{
  "norm_place": "pre",
  "rope_fraction": 1.0,
  "attn_scale": 0.164,
  "init_std_up": 0.0196,
  "warmup_steps": 22,
  "doc_mask": true,
  "max_steps": 5584
}
MLP neurons of a small language model. Each row is named by its layer, matrix (up: input weights; down: output weights) and neuron, and shows model dimensions 64-319. Each number is 128 + 24 x the weight over its row's rms, rounded and kept within 0 to 255. Numbers have three digits each.
After each neuron's rows, "fires after" lists the tokens most often just before its 100 highest values on Wikipedia text that the model never trained on.

L6.up827:118143111112124075120118138138116125159103117131123106105149152127186132123128135132141143145116130138147111231149165158156112179169102110170086140110078123067094140102127124118134138115133098117143146107127098145163149110084126126102126138092167095164135117127123121131138135097154140124127139145135108120142113132128148111103122163126102134129106110171112181079149139127138140131146095104128162106110122139128137121111146143132102135127152198123144164137178158120119127126189162093141164104138130112139104162124119113118128137115137155082114103135173125141126114132088100131141132141137127127115135119187143097092152134144117124122136086077115155112139106118113157088145137154111102135079146164209136125112144134141101134122101160097145124140160102119135129106109154
L6.down827:129114115103125092108097098107137114182137129108136123166095140104093123136129135122085131097183102124156131115118151134162126143130143135145146189143120163101144151117161167095114149160165133132118127083162161157142153133130137172115126114112122145131110109135108156098129152108153138121110124174097105129159122097090118127112123141103136129121134104125176120113103149130081117100126098098168136142122125125116091102055126117128151142116092093110102078135120124113083113142140189147149137138126094116156106139164148132081138111090143107165138096137170117152152150134105122127146155093154149125114161081120130113110131125129106125148107134177123114139114122155111132092144168132151143129118200144101126166108197128085129137125110123167139138092126153141128179109137154
fires after: "\n", "'", " in"

L6.up242:132117127132109138112107128137107135095127145153111132108144153124102119111161126149106116101126112129109111125121146121109147109096144117109127101144119120131110150152170153119094147172151169152216112116115121137057146161135153123171119132164166143120130120157095145104105115100172149150109121165121084135153102125152111125177181158135125130116116161171109149115129094144111117119101153167087130073160128148126127084175110115131129128124120115134113123095131122127120186151141134137142107088157149143103130145091131123119106116140140175108131137113115101113134132077147175136105147091094126105166114138183114160157111112156122099123164126131153120134174138149149113134167133129118070126124140138146125129186116139182119070136145124138148078149166111141145152152151079
L6.down242:113166121121080150178120133150121073121111150150151149098157152126149116124121133082124140144141144157136113141120113171170096142114168150167131123125104127163126111100148099178104154088116150119144146154143122118135197121106129123110178108191097137118132162144165120122160133155139128079133104125106120139174159126106141155148159135159136109116141121121085112095135157145131098144155150123129126136139093053160132104119117128144110167113157134124172147130101141145087174146131129162129104106141134189149119165151138111164153126123124134137099169106090107050094118140115106124145134112173142140129097116124106175112113136116112124102142113153103158120119156100150140105141132164145143107069121145136146148134144170105135113145151113159098173123158147150108153099141146
fires after: " f", " L", " F", " R", "F", "L"

L11.up1250:113143100101074137093145125097118158188102131090075109088132124098149158055138090127152098139110115172139113134102159101137141123129127080116131122094144113115121137136099101130113143118124124123149127050107127121132097112136142148148093172110114137102107156102160141138142168133087157173134162095128139105112128119161128131110131130128115132120132117111125156141143139099151079110136167109101141118100124164105177138127115147105120175105161142072111115121125150152148134111142145092096106150178142136157162116110113131125131127119088128166099113143139119165107090105108195133148143146153093090102131162119108192127133127152128125150185124147120163146159126111138117115173155157151138131117119142153124115141128150074173155128120150104152163159104106120116116124130112
L11.down1250:162136087126089135168145118122132123128128092109137099119142107161125076092104136139124125109104110104115118102119121148081165132162135114108150134084132116125089178150185131107121132107131101133111133092140120133155111152148190165146129115142132154108125131113164141150146142110164134135100101116106099119092131153107142158144108158137143112133113145136184108143126142122148106138172159158110107120147104159123107141115147116111081124171137140103147162153117120140146165121093073129158122095143158139169130108173133113139135111110134122140148129148105152107099145130134147108125071132107121156121178130154145141130152154142126099167099114100166125110130125144143116116131093150119125065164171106116130159098077066130129106090107129147101147106104138068121129118160140
fires after: " the", " The", " m", "The"

L7.up1302:127134139152103135141137085155135094120132134097140145149129111194140104148099117124137151117139143108131121114126119153166136141128039153122094121161137138117104125083072109116103152146143136135142170156098093109140126112102149087099137115093128123124113130134154124125166113130148131118108130150101121143165140122094154147099124125133149095101148132135113109106128131119141097099102121139068102145113104127152096101125136169124132133142119124154178158125157147112144147152122133115151122139137129128174098119071128122099106119142129131161151109143132145107103129128119156201125080151106135126118149164126153162115107129138154100105156071085126077091121160127086152150113169148123134129115133133116098144131098092118113150143200126137163106152139126144123102142113127
L7.down1302:134159140119140098103084104152122105076099114125143093132093134156117150162112131158116070167170117152156108162133128133114147127108116119131083130131115147122161130153111166104139088134158149123152118130157137101116156127112116137095169133102125106128119167127120154124121142093161170086130068162137105143114148099142098109090154154141153125105172144156139135105119162138148156160088149118125138129112093104137146159117139113174106118125134100127090155141125119149135132117086103125140140120136137127132179138172172104118124142142144162155105155118139136109101159120110160141154155103087116115096102151162123110106094163099131150142132128159135129148116117154121104152090188169156152091122122124118097176082142136141119142135126135072172119082148088116127120102114099
fires after: " \"", " (", " |", "\n"

L11.up996:122072060152125057110123114160123108109177107096093121128113136129127138138137154121081096142103120116132135098136144132113129139145115110126148143146131135071170128100142147122140143149117153115108138157159087126113117174149112143132141142095114097116108118121142108148113146111142101151213168143092138136125095134158163142150109126133107134116145133134114127127116093153124098099108091106169079138145100146076116115131133190120164130197084132175100168087102148126162098150121100110150089090119110107120090127114161117132110131119135096136126154165078154122149129133145110104135145121126140131114129128113112155111153147106115137119119156101109116143134131117173098145173137099131120150114128169112134116129124108155116128119176159117099115131155120064141136131096119
L11.down996:096147139146168107091127141153135112143138108152127134145123115114170140098163120134135120125152111126164132128178176114116143113164118132115128105131126140126154107094152101090148125162154088164131123123138116121122111159136137118100175153112131105088160127088183121134121162138134157097152134166165171142151143115130126163141092121097120151098137100136102133112136159161094154083130146110156124149113102143123175122142130114168127142129150135115077144129137112122161135119121148124131122120121137147166137136088197124117138112084144091124115124089118139111123146132076087075125093120146118137079177087113087122139130164133108173124096117142148108149109147130132116172119141151122122113149121106123210154181091083122118126094120133119130151127143093116154142109128105
fires after: "4", "0", "6", "5", "3", "7"

L7.up263:111107142081160144101122132115122149141125103146104149160130131132135127144106090149152127113140108106134118118130137094168116175086144179148112129120124138133092135141129111138132141143133160101106090112162185128139158131095110097084118112152094138118112120077165152136143093136151129109134113102146152127134097121136162124077110109143172124131118174126157134092139143112161118072124127135130110113101153122093144119109132157146154140152179156144134121079109145129121118182098118090106079118110113129112113143128117109122175111117146139126130106103164162215109115135110124096161124093113135117103104117144112122119162073128110131103150092133094111139104059088133130128117162121109106123170104134158122105117135117118123129120157127153131132108159119094168103141187147
L7.down263:152104102121134145145108168105144114124109146164153100138120141106141159130130125112114118151126113102134163133151130132129133160118122123126178165090115102174135117109126114175106141148102141149083156148163145141133121097136107156133100112143087152097133164159177097147124130162096121138176168101122173100157124115137152128139144073117122135123083129144130154118090107164156153175097135153113099115105176145117159126085146122108141116122140118106097134133165165168096139137120088120096148121122127172118105123185129116099147117150135149114116166138072141169123109112128103107120122149137123099149131130111117096127134116116154122180144128117133121149096128094106117160141109158105101147151132168132124148153102133153098147144091153168144114111160133152127091095126146
fires after: "==", "==="

L6.up613:105076090128139140145133150108099147121145128133154141119156158152092133135091123073123156145111142162064109094159115089114103127160171105172135127120130094111117114122132091142111103151109122101157085116126112134148165131108137134121166148125131151085143108105122131145129132127168152113119103125115133115106134156126128119124138139095116179115114108150132102146149119137112134034151114173107109164128127116118161117112143132128169107116099129164105119104143166106113123108131148106136116155088128106088131126127136069141123139146158122108131131099118128151123118108137129162114129087142130048160115135113101129153170141138161143120169162125082129136107146134093163130105161094122113137135124158150133119151121105107086122173119087125175136117129132127133130127119134
L6.down613:111143142121172149067119095177095141068155124138150141152133171137143107125140103140146126138111105093156155130102108083042156164169165088115142119107167183139103141140134165169114139163129111111105132120120140112163132123136152099094151113139106141146112117108126159114164160100141117142118119082138131082214155145145114120133119161090128132154165145121174085157135099138090152090108119132120095151137106137128129108113159157175136103114136140149078111150108083148086124107141112172096105121160134139097126132142148123161100117095179114114127128099124157151151145137124161151119145136163132155129161088138124113125153120138124123143130142114153099126114108128127093130111120102145106122165145155099120116138118161134102142131146085142095133147138139126143141104109126
fires after: "S", " the", " an", " a", "\n", "),"

L15.up1131:138156148194087125131120158150148119211161162134114140129168128145080160102130090107112151143137143139137163129137135125129132080130117129139125135136122074169101115142076115160091028154103138120124134138141126084133110114126101141111146126112115131125125085095139096124130127197168132141134125146127112129112111095111137092118121141095119112112141139092151139168132103133176106111121122121116135107118130119144164124122087182169114158121124176128123156141190126115104140154126171120096135179158116159136138157109141138136115158115103104139113121124097163160120145134109129135137141138129130097081118119157108141153121143130128149133153108109103163131085156124109117137202146158135129144121105133150175128114129136131137168155126147126121184120100108117084114151105133
L15.down1131:096136129116154158102137111164138110162140127149166161138133123142142161115105095180106126144113147136119173136139119128141101107130147124088135128128133121123106121090114144141119154142146100144052148127142140138140147138112125123077145065135111151153165109127128126137137162168149166137145163122107117173098170167147132128113137130138098098112094088120151107135138087096098119124120111119129130127098131114124150153127136102143111091148119124134142134107130098094162113114115138130106147150139143094143110108118133129096113140152085094133103162102174118131085118174096183123120094116153084128146097146103083123146103150141120121119144157126121141120157138136131139147114154130130145133135078085119153187121153105101139112100101106158100099160146130126133160141138110
fires after: " the"

L15.up307:135144089144113155128148146104186119154123135127117107091145097103144136121190149076141129121083150159120128126122135109107133153155117111132104165112145110137105148112152139151093084115129118113134113150109202108128110102127139140155124100097108151152123098079143118126135132112101117109156080155188114137144110139127110146132134149124126121081155165106137166084062099130149142119140158118162126155068175133121123142094099106121151157144152134123109113116125132148130189140145104150113148111152146170135139099138128158097107135136131157156148169122145136105118159127104129164118151152146102116166125139162124112112125156146101101154139103121139152163224120128140130080138119133165084134124087134148159071162079100090136100117147140168159126115087156143110117146134134
L15.down307:141119112135113161137133096166123134148144155124133104135127132151089118141118141153077158162124107136127140152119121128134132108171158087101133136086095131091196096137138142122177135129117106134118127100134129096163143109164144169131149124146082107095144120141103135111103124174139149120096096123111160082156119073128151205125145150143088117158151097103120132130142123132158095132127186120147151165147106149095129107165131116152118162139111100095128094079125144100130057096135133176118116113146059125136129107156118143164136111146167150100088104167142119147164134118126134094088072134106148126105125131142131165071137113137113100088101103176144141146126092143118118152146068126151156109157106137096158116156141134096122148111141155179093131149116117139130131132121141
fires after: " the", "The", " The"

L6.up1298:150108144059146163167121124117124172129167109115161151084127120130143124080110098117088086159109151130120172136115126081154114097130134140144101114141120079132127144083148138106114150154148132145156122118113117130113093133092119140126169095083149139175126125159148168125146146152125103162127105166065128094131072168100158115089138141103129134118102100157175144122046152111121133110109143153140127111146121158133143131124120132137113153094120121121150078142129138093145141109147112124148144125089111123117165148121142132165107113135186121139112142110129121149129135108124168143145161143130111099187117113138104128088143102134114149141111180146121088138126118113121161160137113069140145101131107135103106133101164140085151089127111131147112140098143110125115147110137138
L6.down1298:140104125130151104116083138124083117132115127142076165085171094136157178143172122162149161130106132127106087165118090120173158134132152130118113104116155093166140167124126096082120095135134148095143111177107134131118110137101157131107154124148113125175108109140133099152113117090118137130139109154147159102114130122174140096133156106105170103121170105090142099141140118166153141106139168141122149115140161109104109090127136110129095133128137160157112104154108111138120104134122133122153157101126117127130128124168158146119152108187089143171111126081114117141122114129110107108144173136101152162118143069129150119164114132099122150138154101135153063147098129127156129115096134177137139140202107090116160158092103102099136134136135091144125086131163100168129145110104121
fires after: " a", "'", " During", "de", " end", " full"

L15.up1190:130122131090132104079131116160103139112100102074139126114165116187144113151110109124140133153132165103108079120144126116139101090136082154142176095157101115142136152103157129147125108145132134100140138161148155099156111129110131083158143144108137139123160125141193107120091140111110130099120136070142147162136097115148104114118124131125163125099140106080125158109120107124127119141120079062121139135119115100102125144133128171107118108144126166137115142135104107140134123131138139081088136114132092083132097110106167093157139135133111108116086101113112137121124154146161107132140095113141128119143104147140116132159135134145137146122137111132118114122142115119107152146152109123128136101136108148100151122171095125161094133143120120093078118135178098127129120129111105
L15.down1190:132123127144106147107144131157102114077113142157107089108178144087124105131131070086124102110158137107134134092143114124111116091121104105100127156155125171151129143161119148106145110143161146150147149139147132153157128158107112079180113126164132130094137187106123141135130125111146110116137094131179117094106106112145158182168106117125081132089128119121107108149126157150112150149110163193140147116097094154075156101119089117085099154100130148139115137131138127093119106109143119119098093139112119094156140127131090107133144134118148141082112113111146094135125124156064129128122145164126110128126113110157138124105133108119154083126106128112086139121147120123128151164092130142158156085136153114114115128146151142132129113135147163096123124161189126124093126109138148
fires after: " ", "-", " T", " t"

L15.up708:150141164137120127115149132132144114091136141129094153105126091099149176112110103103162098143137078122148161155120169100110127126161089162119152140137115151099157119068163132122138123119136120129148154130153136135103130121178094132130141083145159122130129150108147108153111142104135142137097091123138084135140121138135137125142118126144122132083157115132139175095104107087123130163119162188118152140093102102099149132124088144155099144085124162140128102146128114103108140126128142104128110144151144134182144151148138166133085088134136154149138118148144140175151125113134107153182136131124146172143107093148124143165111090124129153119159133132135180094205121155175137111144206103135146142154128128157122126144095122136160123111156108147159175131116153138122140134155076
L15.down708:062166148095109112126100127105108119100133107121146138143137145151151138127172117079172114128110138093119132148129129146126144105156142139112097154126157112134148121134174102094116143135154143126152108105142126124156092102105105125095184112136123115133155152124111101118161117142156118119102126092127143156166156140104127138119115153163152078101163140119098101146098136133104135140128134145123145174145117127125078130128098128123135161160128099181178117100151124135110085098125115157123136134124138125112127127127152169142140123139120158134155141179116187103053131118131115160152149128131172168105117127114103123141090101147127176089069156127117121138103130123165146088180119107117105118135127158108134118119114117189118128164143077128150131132104105130137087102107139
fires after: " the", " and", "-", " early"

L6.up0:112125136157140128128108113107140113118106175097152126118168095146113176112157154141172110152149186130149115161119167095119162144094101139128101155090141144097089144112121056119105134112114138112144145149162110132111141132166127116121125129136103128130128134119194121102122144135155129161142139112116102116107098134129160138076118163158104151097147122140118139162134125114141138138128133137129119127110116120097112124110087117145126137082105101137125098155162127143203130144141130124106117156123135108116143140125134180179100105159149141111158153145112129108096142099111060085142168038111102113109161142146114140120142117136150132133113095059143162152168144136111074055146181132129118122086109148100136109119087136146164153110112143141146154120137141133118109130120059
L6.down0:129088150139134166120131165104083107115130120147130108111147143190098169115157111113153140165087170114116141147128134086141131121141115113145129094124147147154131148178157134115122143161072154109127067129109106142115120202154152154133166152140116104095089147103145113143163143136107134108124130131172171118156101131146113099136093133128168146103168146090101096094156171147141161130107102132122116124123145100117111141105070100098154157131134110121149120125146127122152122126080153154135132143119135122069145139158144102135114152079149147120210137166131128090091142109114110166108131135144117134106115097110093124160169141071141159128128095144166127156122113139172192145143120108100124096111130132097124126138116145101151121118127106109135155141083098108106136118108137
fires after: " the", " a", " The"

L15.up29:091144131101094125171084117085111173147146115135149137142146129104099128116116083154080157154091132121106148088106127110118153117101144118147088107129167157137166118130150107178113102181121131111114154140096107116068097129142098142132150127144147111108136200111119116128153119127160097099129123130177162149099083135169144138152161147076158133119140140128125116135171136156127123149135096129117155140114147105129148130112115101116165138155094155139128094144130167106126084134128165141113110155107134122127138129141102174136172076159122110088128158141141154150135129128154126129146075116160135159152077122117146149151108097138136089169137093114101095114151111162099180165150112122111131109119102115151099169141101111115123112104146146086115135178110154144150146102090148
L15.down29:128134155108091146129153115131121157081113125120152100123107146151188150142102158097110113100125124147112185121142128116136105143137149148105125135113122156120151120116152109148136142137112114122180136144106110113108111129134149136131158135134131133157111122147099149137144140108133125124068146141110128143087100181170123098144091105115093142117110143126150135144140103115116136089132149111086160131054115096134106140113128166148153119120104122112154121142129117119101135083099152143163146124118114146155121109107121132116073111158144091171123071105170136106143134105150115128133095136184138124150123138121167096104108131125110173103078143132119141110149164141146124088146138096147137158102091144086152100156108151181145143160138099124150118132122135187146106130121053
fires after: " and", "-", "8", " &"

L16.up842:104120122098144124123099122119120152144213127117161155138146140116149110151123161115094084133112126176121124096130110109149145106170123173175147135139123086107135124111130106134139139137166136134125086154064130106139133098108107112096103140139119128129113191145197140096125143145115122110139124165129120111131082112113155145147131174122153124084170112107128122129123136143128090158130153104127156063147122155161154110118086139145127121151107108100115128109151164125138095115137108106136080169123134105128138127123114115157107146092121136155127121169123144143106138145146142118138145138124144132133156124120131128159112131126154023122150144063085104127161173138159111146146168158163135104093152135163147129179119120120110153122150115128119124173151122121110086147117111
L16.down842:142149134140161129147116156119107129109175093138138140163156137120134096123100114107087132168150131140103121114111122096102114158137113124110153165138160119138151120167086141212130143093139158105128103150153130074186129129095159148145127122095115131127129137193150177130069169130119083132104134122128147151113098100112170144086089136149128166099105120127158154109122149150145117124119114119114153105173120072118158120098135134159112161133187146095138130129116127090067089150134092104115133126121124118113142132128116095146115135141159108143122150165140135154111124155141160082107173183154102140126159118126136137104163154091157111148139132123138154131107148123161142143095101134125136121096115104138123108165155161132169124198134100112092120148155115116126095123134151
fires after: " |", " ft", ";"

L16.up456:135132108093113117100135153137113135192088142116118141087129088125092152097126104149126166173097161179119148098073150117097140138127081125141155118132154117129136120127085108107101090130130138122073111143116155119138113083145104140124126137121108108123161149134150120128132130167080150111101123104169083142149130125185132149193120146135116144124159114113142152083118131133140152111129148137083091123120124172123155151120100145149101143149118179149159131146106159154102152119144144100110089167156139135156129133125144136132129153146124115162097096167142154175094101155125168132155129154153168123107152130114145156135101143127079147174189112138123145131148120102138158118146117159128141166118111148123125125153152113101146131105136191141140136161087167094131109128115099
L16.down456:076127141130143145149160091112137100073162113100122142153111127175156088141120147102171125097108123115121134134140102142111069119142197079123096127134089129115123126189144151085149115163170103124110108093136113123102151148142151114108120113146140120138112165147114140155100128151134149147110113111102135080125108158154115112127132121129144143179111110157125157128106154107126106106120141112136114140128126154140117132139137102106107138145127094126152116168149171081150115145133101159175144117133104153127108063127106112131145130119146158082142137100132091100164135097151110123150152120108143128135110122133138097119130139148155113166142154184097116130099117112149088143098114092148108110138177122150110153088109100120126198147118079128097124107123108085148121096146119
fires after: " the", " The"

L16.up720:094119161119119131124159099122127130096130161126149089124100141140152159091104146124139127138132125158134125115152126170137116126117128128135116153143101074072145125108066124118080107118139142123128116120169180117148137117122055095174115124116143121140154160120153138137114161112113110118094119140148138117129126083108108165159112144148104135133100100105112097143097125127126155079135114123112126123121081138094147149156093134092129114153079111098101122175138144112119122108159120096128090115076144127124145089159167158139109140128126142128109144137141142088112139101127141134135105122126132146115109124152120110107131125109133137136127144152114115162142150144150142153177125083122118103141171126122152117199097134151136075138102123137159087156168121130108085198181122
L16.down720:129156125133115104119142148187120144152144144093140131165129091074152150097124127155140131145098093116139138112162157130141111113121148079166147124127113103141161093143081129158109107143126130120138105130107158084129135113083094109120158144131128125136137145118138134121091155112132109103126131137157118127156121102094079134145102098141118146115158156125111119086121121147154147128125111162143178134162126151088136143193128162115108130134188077147153125138163117133159128124132099137173100090113109131151136089135128149137104147129125142138071148194108155108081115141128134093115142112181072145105138137136099134120109153180116100149095122138155116096142103147113153096151128133134165099136167104121088095145117160146153118160165103111112097083119121154115146135138106
fires after: " ", " the", "-"

L7.up1099:132106103170117171087154143134204158104126131118129121089148141177108108096127112143103117101078109142148102140147134131106134120120150138121138169149134141132168112118139125110118111118124142129140126098133105115130173138112150121113125146147145133119117105139121138158118132144112145124158143154134131116154157158113140121175196156108135087135124115121115140154082073141096124128123136125142104143145124152140159070167092136152162116123116108109129137130136119094113154111182101121182160162140109159144149149129118126159161084164103074106123153104154100150147122035131126076136154085109138143123096119140123133122144147184122098107150109082197105140144108178155063076145148128137144177155150136144162113182155155152120129153098124147130089142108166099146120122131128
L7.down1099:080135116176119170115132114110150143085122168090091161164127115130141165142108138129090089149101136118140078171113159158175074153075139155110171116138135132141157142115104110114147160096136135152127129127152155168121139139143136123132112146136084087142133109110119113108130166116091119129147142148127158120101107131120099143116134096131154095117112138101116123146117179119141170116131121116140130099148141179151166144134151120132138155141116135122121147114156101111121144063143117072126134138132084133124142167129153173122110140124163129049122147174114116121136119121121141113120133131143085100161101162144117128149147141102101131118097140186142111135110163115134117094118125133119098177116167121083090117141115125071104140128151156146094154109127152148150119129112128
fires after: " W", "W", " w", " ", "w", "f"

L15.up1034:157167064108140146109119149110135129144137129117138130136130128133108134066108127125144115120110088083148147172155140159129145175113045124129157131131076142096115138118132100107126134167159104126149129125114095126112117089096119150144124166089150143125115109139143124124134133113146108130151127141166122152138103139122112114127122090136124136098084126122100178129106163140131157107112139138159128166076104117131138122120157175115136161179101164129123102128147098137131152149081099148093125120136099163126142154101164095138173170059065142115140138121168146134121151163130112092129114115134116119127155160115122133177121136106131099131161126124123125156110090093144146130128159162086165119113129165189128159129163090127138172143143129150122131109112128105107134146086117
L15.down1034:134148133150121120148153152125136125089118168126100132112124113181170147118131126126114108152108128063123156165135112131139126144147119119119141140145092138134121078158173153108137135107123063126136107143113114168131148110120119137118110129112148113095123104095080136139133148109139138083151135150092152104125118123130144110124132123144096121130155121103118113121155130086103111134120159097127112138111158138079159095155141095142130142097181122113116099171162136133125106142180105154155128129125104103140124119122147142136128131146135163132111115127141132055168139140083172133099100145127109120168134122127128153099176162148137133123097075121141155131115111111115112138145129142086172059103109136104089134116098103115136080138124144150093120125153096174125118123084122
fires after: "\n", " round"

L7.up951:146070136096156109140110120134113140110093110101110140105152128126166164090109139102133132152139144111129139105108167084089126126138134132117123130128120087119091140140135149158136139194168155098156099129143135144115129163127102119158119138135125095129154127122160095125134125142113121144131097165125121149081081096113104159097127138081151147134150094156121124132133130060151115097123118113136098143092102108043097141109115190147125158072128098108107077119142098124135142122137143116167166104135127127098158148150132097125083083134173139165118143118147110148120187106159092142135171136113107130115131132145140134148139127113132121093107094110111101090136139139138177090152162111125099116143103120135144140145104124144083128151158153175148171101172113134132133165134125
L7.down951:127147156128108125123157133168088131113114162115126153156158134128145119154147109138132151145167110119114105127105124127129139097111095109113085100125135135121147123179112160088140149169145153148133162151144119139115107126155121106101155140158126125083113142122152115151146115138108092119134126145116112144161123131160136181122101104128146170097128136097106103177118140089127131122128095133128146124140146093118128149131131115113090162094104146124147155120128119134112130097124130141105158130158098123114109145148160093105120135110158179138105080140089149141121130142126121141119163131083076136128125100121102107093113147168133163097140145136147128114142149139156174119179126106109153121119101136107201114118169108171119094109116126092115099106148128150185098090119085
fires after: " a", " the", " an"

L16.up680:100142084129159134141127135141112144153163117125135108101117125120114158108146155100147157114107115096156126137154102074123135152086142141145106125156152124126125131135149099072133138135131117116117133110144118129154141101159131050157114108145142116090122130129091135060127116099118120103139122107189129108120148128185125129112124111102212100118096147152145171107112161095144141105144090106126119124119126155094170119131129187116121152110125137121103115153143087111140109148093083119076106099117132137082100161152149117109127102090160125115160095133117146115089128096124154092163127082129095142138137115146163144103132139103144127106171116117144152108166155133098158159091148159110141114130125120110121104125123195097108143165133108163139143110107127145130126160110140
L16.down680:117137103173109108149165139103129121141177131132164115140112129153165115147137137077102151130105167114127141114132138146154111095138109156184076114107099130074177134125102151112120134112119145132145132118149087151116165099132133103142094144117188145118152074125111144117112135113109127154145116122092118163087141115090125090113171119132159083111157117173127126123125154185143122117119089147099137105149188156113136163151094102138077128123144114119128141146152155133131154126134091112163102185135112158097139127116088140119120126137094085127114181072154129125173129151175153129118119128112161117115165124151144164102118112135115132152168122111108137108120095136082155106155151131097123172133129105129127130110177178127085085126168118097149132127127164147091096127140130
fires after: ",", "-", "|", "===", "\n"

L11.up766:113140149098114114137114119132125096131142142162092137119111139138121080092139113146140099083152132132117167114118154120109073113120120172128106100075134102121124101130107071090135151140117131108107115119120154122081121121143143099143143132167093110098131145172160127125154126163122123109150125169138158109150111080122150138134158111137156139117132095125141136167148149134101080150149105087105113103136150099155137106140132122096153164144159132119178103168120179153113099102153145157140160132114157164127146108133108170098132093144144112146152141071127134140174153095156095159108163108160129118104064109133111156094163128101094111108138120120136149162120125111121118150127195104137137128135125071123111168145158115093111136139139131127086144127123129148102139136094164
L11.down766:143143132151136156108094152105101077146084170095162125160165131119139096136151172128090140137127131088136137107104112083134100170111139145102127108114130152115103117138148137114121138109131119071143105152101124120126136186105147153141158116103178124096143148107125154109120172138139127109115097140167121134160113113117118089142142136150143106070128097126176115109181109125142110143161114152133132123117095114121129111117145115146153105131136113116134119140130101132116083108105156163104105152119173116126167126129154159129106130131122141117126123078115105091138123142117151113102110152083142146134147154149126133126101154153099181134119095101114131113108121161124158130162128119173120149106134113128142131169124149109074080151112162159056114119093148124151156162112117
fires after: " and", " of", " &", " the", " P", " M"

L7.up465:108103153123117165089103088113136121132179121095116132113128108122154130113118096130164147154116113109144097125146176133133128144113148168117137156161151163138133139103130120138113147117123155142164127124144120131095150104152131141160115081138162111141134153124121092108123131155146125162116100107132133135137114140176121132145115129120129126110109134162129181131087165121204126060153096108159149162097197127081144106127091129119130152149148094129116140113138096137128103201119121123177128091160104128128112177139132130148189146139123115156089138138124171137122128112158147135150124136109109116150089152116118154160170124126103104122108099157102130110131122102121122136139103142118104134134105111150134113101206099089155133137104112139119138114071103124146132131137106
L7.down465:144160152121118105156182122105105134166146115144178164080110119139110113159138147102098127095136132134108116123134096114102137133128145083139128092119079084152110143151152137115131113100114103141108156171149137104125148148109139100140109145159121127100122144134103122148104117144104158110127155107106143139134104125155120107125107124137107104169151109126156205138154143102122141161118186138106143131157131152118094121123148108134118156119117134133142110148142077111128151125141127112110131172176104135129125102085105137119110093137175082078088143131134111152166088107121122179148157098164129126123131137128135114095084105144172152103136136146158091144127142119108125118101149106123146140107084156112082092155113131133110123138136085156143149110162098137131108121161120
fires after: "\n", "==", "===", " =="

L6.up589:146153096123119140102118141122114155171141108127149097172146108131135095100083134174088118109130142138127123104147109100114137096121150133098135134155139122130101172069103102101117165153177088131149143081164103102147139111122087162121123097143122157175125145127150089080129122101109149150123118119152138107119128114104140146163149149096128131119148144169110128104113124111163173119141108167095110139110129156126151100150115146131173153134108118114134124085165090141132150158144094169190131124121145159119183134129116163134103132159151155134106121119130132132137141088082132151099152127123168147140104131178090150122144111137153107095103127085165120128122131132134155100141142121131110108159130142131147154130165144178135160108159099126152105108098143129115116088116096
L6.down589:093130098141130126124132105108129149127119131119090114099103112100110089128121159132116156121133110105117091108130081138132141167119139133075132141139111110145094097140116093111156122095156104116098096144108110135134113150105119127086137164135118126142123116146160112108146159177132155130123179152156094125095116113092098122157149171118131157140146102110141102050132184137105132118148128131123131144118125136123113133123128115116123161093130207101130139107162075115105130125144129131118141155148102111059155122126147083138139071137102154127079125101141106104125113130097107078072136193112117123128089144094120109168124143122084153112177112119094133116146177121092140138103088136143123095143156105140120163115153171170135123185097170128124138108148127146120125146110172
fires after: " W", " F", "W", "F", "aff", " Y"

L6.up772:109108124151126137140117123130160109126112129186130149128123125119146135104118117130122173093170138141169140182117133118123094136150149126158115144111167142082148117091129134161145172098067111144140139148163127102151150119133096139079103162100200086154128107134112193135037129128142141141111122104114147115120145106157132141136159166153114126101116097134125154100148144120115142110141132136084146118148105158144133083138153136154159116129171111151148159109141125113171134113154155123105140076122121131149123151174142124136129105087089146127132115139167069091149115142156120151141130116132129148122101184119097133106122083118152111131120034130125161137147125112141148076124120154138118111122161120143107048123109141141147104169122121144096149075104121147138129131121141
L6.down772:140113123150170112157154135079140127095145152092153148143084107135161108096164138166144122144162140152145118150139119157120062110146164134073130187154136118121108102129121134136119152133132116105181117140105126139139105096098128143116166137104124181135080132112153118144126131163132151097135108104095112129123150104143134110130150147160124151119162134119165149145137122126110158110126092140124157135115118132153115115096140123113119118126130116162131123106120141087135131125138126133112160086161099106144135134156168098103134090128145171097149147124151094139106106132129132129091104123138124124099089113151112141165122191132091101126126100103149139181102069129142122113162153147143148127119112131098118152126124108130130151140130145127063169157135124151130152160133087
fires after: " in", "'", " Men", " Women", " men", "th"